{
  "num_hidden_layers": 8,
  "hidden_size": 384,
  "num_attention_heads": 6,
  "num_key_value_heads": 6,
  "head_dim": 64,
  "intermediate_size": 1536,
  "vocab_size": 2091,
  "hidden_act": "gelu",
  "norm": "layernorm",
  "norm_place": "pre",
  "norm_eps": 1e-05,
  "positions": "learned",
  "qk_norm": false,
  "attn_scale": 0.125,
  "bias": "none",
  "tie_word_embeddings": false,
  "parallel_block": true,
  "init": "uniform",
  "init_std_qkv": 0.0236,
  "init_std_o": 0.0,
  "init_std_up": 0.0236,
  "init_std_down": 0.0,
  "optimizer": "muon_variant",
  "learning_rate": 0.00967,
  "lr_mult_down": 1.5,
  "beta1": 0.93,
  "lr_head": 0.00936,
  "max_grad_norm": 1.0,
  "warmup_steps": 200,
  "schedule": "wsd",
  "decay_fraction": 0.777,
  "decay_shape": "cos",
  "final_lr_fraction": 0.02,
  "batch_tokens": 262144,
  "max_seq_len": 256,
  "doc_mask": false,
  "z_loss": 0.0001,
  "train_tokens": 921600000,
  "max_steps": 3516,
  "dataset": "wikipedia_en"
}
MLP neurons of a small language model. Each row is named by its layer, matrix (up: input weights) and neuron, and shows model dimensions 128-319. Each number is 128 + 32 x the weight over its row's rms, rounded and kept within 0 to 255. Numbers have three digits each.
After each neuron's rows, "fires in" lists the words (lower case) most often at its 100 highest values on Wikipedia text that the model never trained on.

L5.up1460:138107157068082107167135217153141182188138110128123156073183137110069130100101179143182119139123125136156149169115102087146089088086081136154157128157065181106105118164158113170153156142130133108144128102131104175069129112142130150169196123109161078106164081082144188119089174104103147137096144150138099086126122062195128119160165089158172170088160200101145112116089125160132127138101142091163122166134195087143161137122150130147107133118129155127202090119101125124097097122176128131129112157094173124130134112113152109132179117128150136159140076193164152066148134134099183141
fires in: "la", "al", "a", "although", "le", "much"

L5.up789:152121110077138085133159105107086103103066093117141166151222129089138111104107118148132179159185174079146156124072137116091124176138128167211112196121146084045176133125186136180055164117114124133161118153094112110048115079101115106113102131187177040132149140105112093122098142088090118130147133060056097069181121180151123096076108165116088111091104127101189171143126153128175092145137127141113111139092150135056131123151118206165127126099106129092143177165114059178110156131094112124085052194111077120093085090139122139131178072133127125058163098126128123093131135108176117117
fires in: "with", "in", "only", "to", "after"

L5.up1533:149164112098176133142156102116113135127116120145118146182163104195093144116099122127172115113124157129070098116106128109143122088149149153181144094129153096177082139076154096092121192119086100129120126173064107098135134113118162089133113119182108139144129115118136104106141176136138123122155142058142063127112154115071150049161119140146141146146111076126127092187117072166091138130158137143124129149182189146176170054064170096063223103155076115116152098114165142104170132194106140133092131132049123098044143142082110157106092111134154151122150153107102143176084117071102087126
fires in: "of", "records", "all"

L5.up967:111089090086153113097123123160100082140124070081145162050074083159116170111140135159104081097124142163109167114092095102155128138108091100122157183076101136119179142171179101138138176153124097126164152119117162131130097112145128106187123146143168113148145147178156121073116075147123091171142145079115076119183080103117074120099126165131109089116169148093135088148108128176130115139135127076144144131163097171153145138067099120084128091130121171121091110099176181221139081120135098119089101165114128095139123121214108148068169134153167153111124138107182162122138213079107107096
fires in: "by", "to", "the", "with", "from"

L5.up345:177169112122133117125119121150102159110156161154128142165124110186126121114122110146162110080133121151057140093147111124112124127156157103091142115106122109108148130135132130092134128129113137108113059186115099119132157126107104153179179136168123149093140084175088142101190105114187148146155091164066150143149125116131112126160097084140123161134125085171112101120157134100143126053144087124139075155150150095118103141118153142090163165187089116139151174112116094146140127068167109114225103170084136146124097115079122098155078116184137149153096112131124094098143075128124161100
fires in: "at", "on", "control"

L5.up1035:129115152199098186145195101116075204127146174142176108143137092100078116145128120166102134122141127093092134082154142143117098107117165078113110154099160106119132065161129120104134109033121148098151147160118155093057163046147136173127113124101152140096105085144139143141113121090110153124153164101116076182140140144214118186148141100104104143138144173158097164145115157091125114124131088145133104130066126144102125105066114188073107183095144162127154119167120135131143076179139185101126162180127160160110136156119141147134128088119093145077065107119127135121163102114144117097
fires in: "3", "after", "34", "33"

L5.up241:065118092120130121072116124114124087116076199152089176097189147086133149159098111157103093128141164147095175089127123101118089089076127179153161195164162117108154127103163166118106097167134107139122129107163101139090125104112131130152082092183154101061148125102161139123108137102176106110084159112113090102215101122139133109083184145160124126118065188085184145119177085232103120166115177087141157121107177117142114081116119178107178109133157092101150068118135112147186153106102113105094139160112053155134095135141117095140101069113105140097167100108163144070192163178136152124
fires in: "of", "a", "the"

L5.up930:141128151064152147175103127180148166182108137132205168110128155176105147123095137079138186129161111106104173099158194104092114125127104160105117140141145125145144024124159111155087183142123123141143138139085155122073167110102140165147094160124176105096092118111124193131087174121129092144128095145076088103146137112167095157139112159125105139143200169173136103168130118117128120101089158151097056139101095189129158124143204161145152083134113154160126179151032073126126123121120160222178109083136154166088118157122121101120115125145131137175115131133128045072147082166142066165
fires in: "to", "not", "would", "also", "must"

L5.up869:075089210109150075112093113131151139165114128131110163054099125115137148197137152117107187060054080123093102106159125092112150176105056185159142143195151113129110103101119093126089115159109150084127153131104127131118129163072146187152151126092144153099148144111163099120139166192121090107063110124121077151137097093150118183090117136155115174105151110141109113105165116140120172108147056173130116078164107077138140160073187121136129187160121138112126144102106147112111142106138206119124139115066163136095119066157165074138090114091149096161148130118050140111110121156176093136
fires in: "to", "we", "they", "can", "must", "who"

L5.up773:122174116119109156150189155114153131162154075091145116097132092114181114131106061159124099066056141142163158110141136136135105112110197120160143147104203132092133167056141153152138115113118176150150126087097117138189097190143135086137141106130161122115154138119121117088153201065132132159189127123134164128188157151138048117134124174135079114089177142144134125112104115117090154181090120129120077118150183159161087189134139111184089036140124150142123150152176125096119133145160117135107050131120110159130133117109159092143100118094111139075190159118076110107122086148170143131
fires in: "the", "his", "hospital", "her", "of"

L5.up868:110124102151115157129175161119145092104129146140158157129144103134124146150112152126107137079106102109089115107083162100163076147097127152145162166172112114127101046084143126194130183185120151126171136183142123140099185100140127162081148109121087118078103134090157112125116139140124077134143155100126113103152057145117147112113166154143131197093171140123147147135140123099166124156121173132125123116117126053094170141128145173152157089115078151156128126120103177176148149161170083152092119185113171128141155132151146067149126106176132109173043109184150095081115150146139177083
fires in: "the", "suggest", "suggests"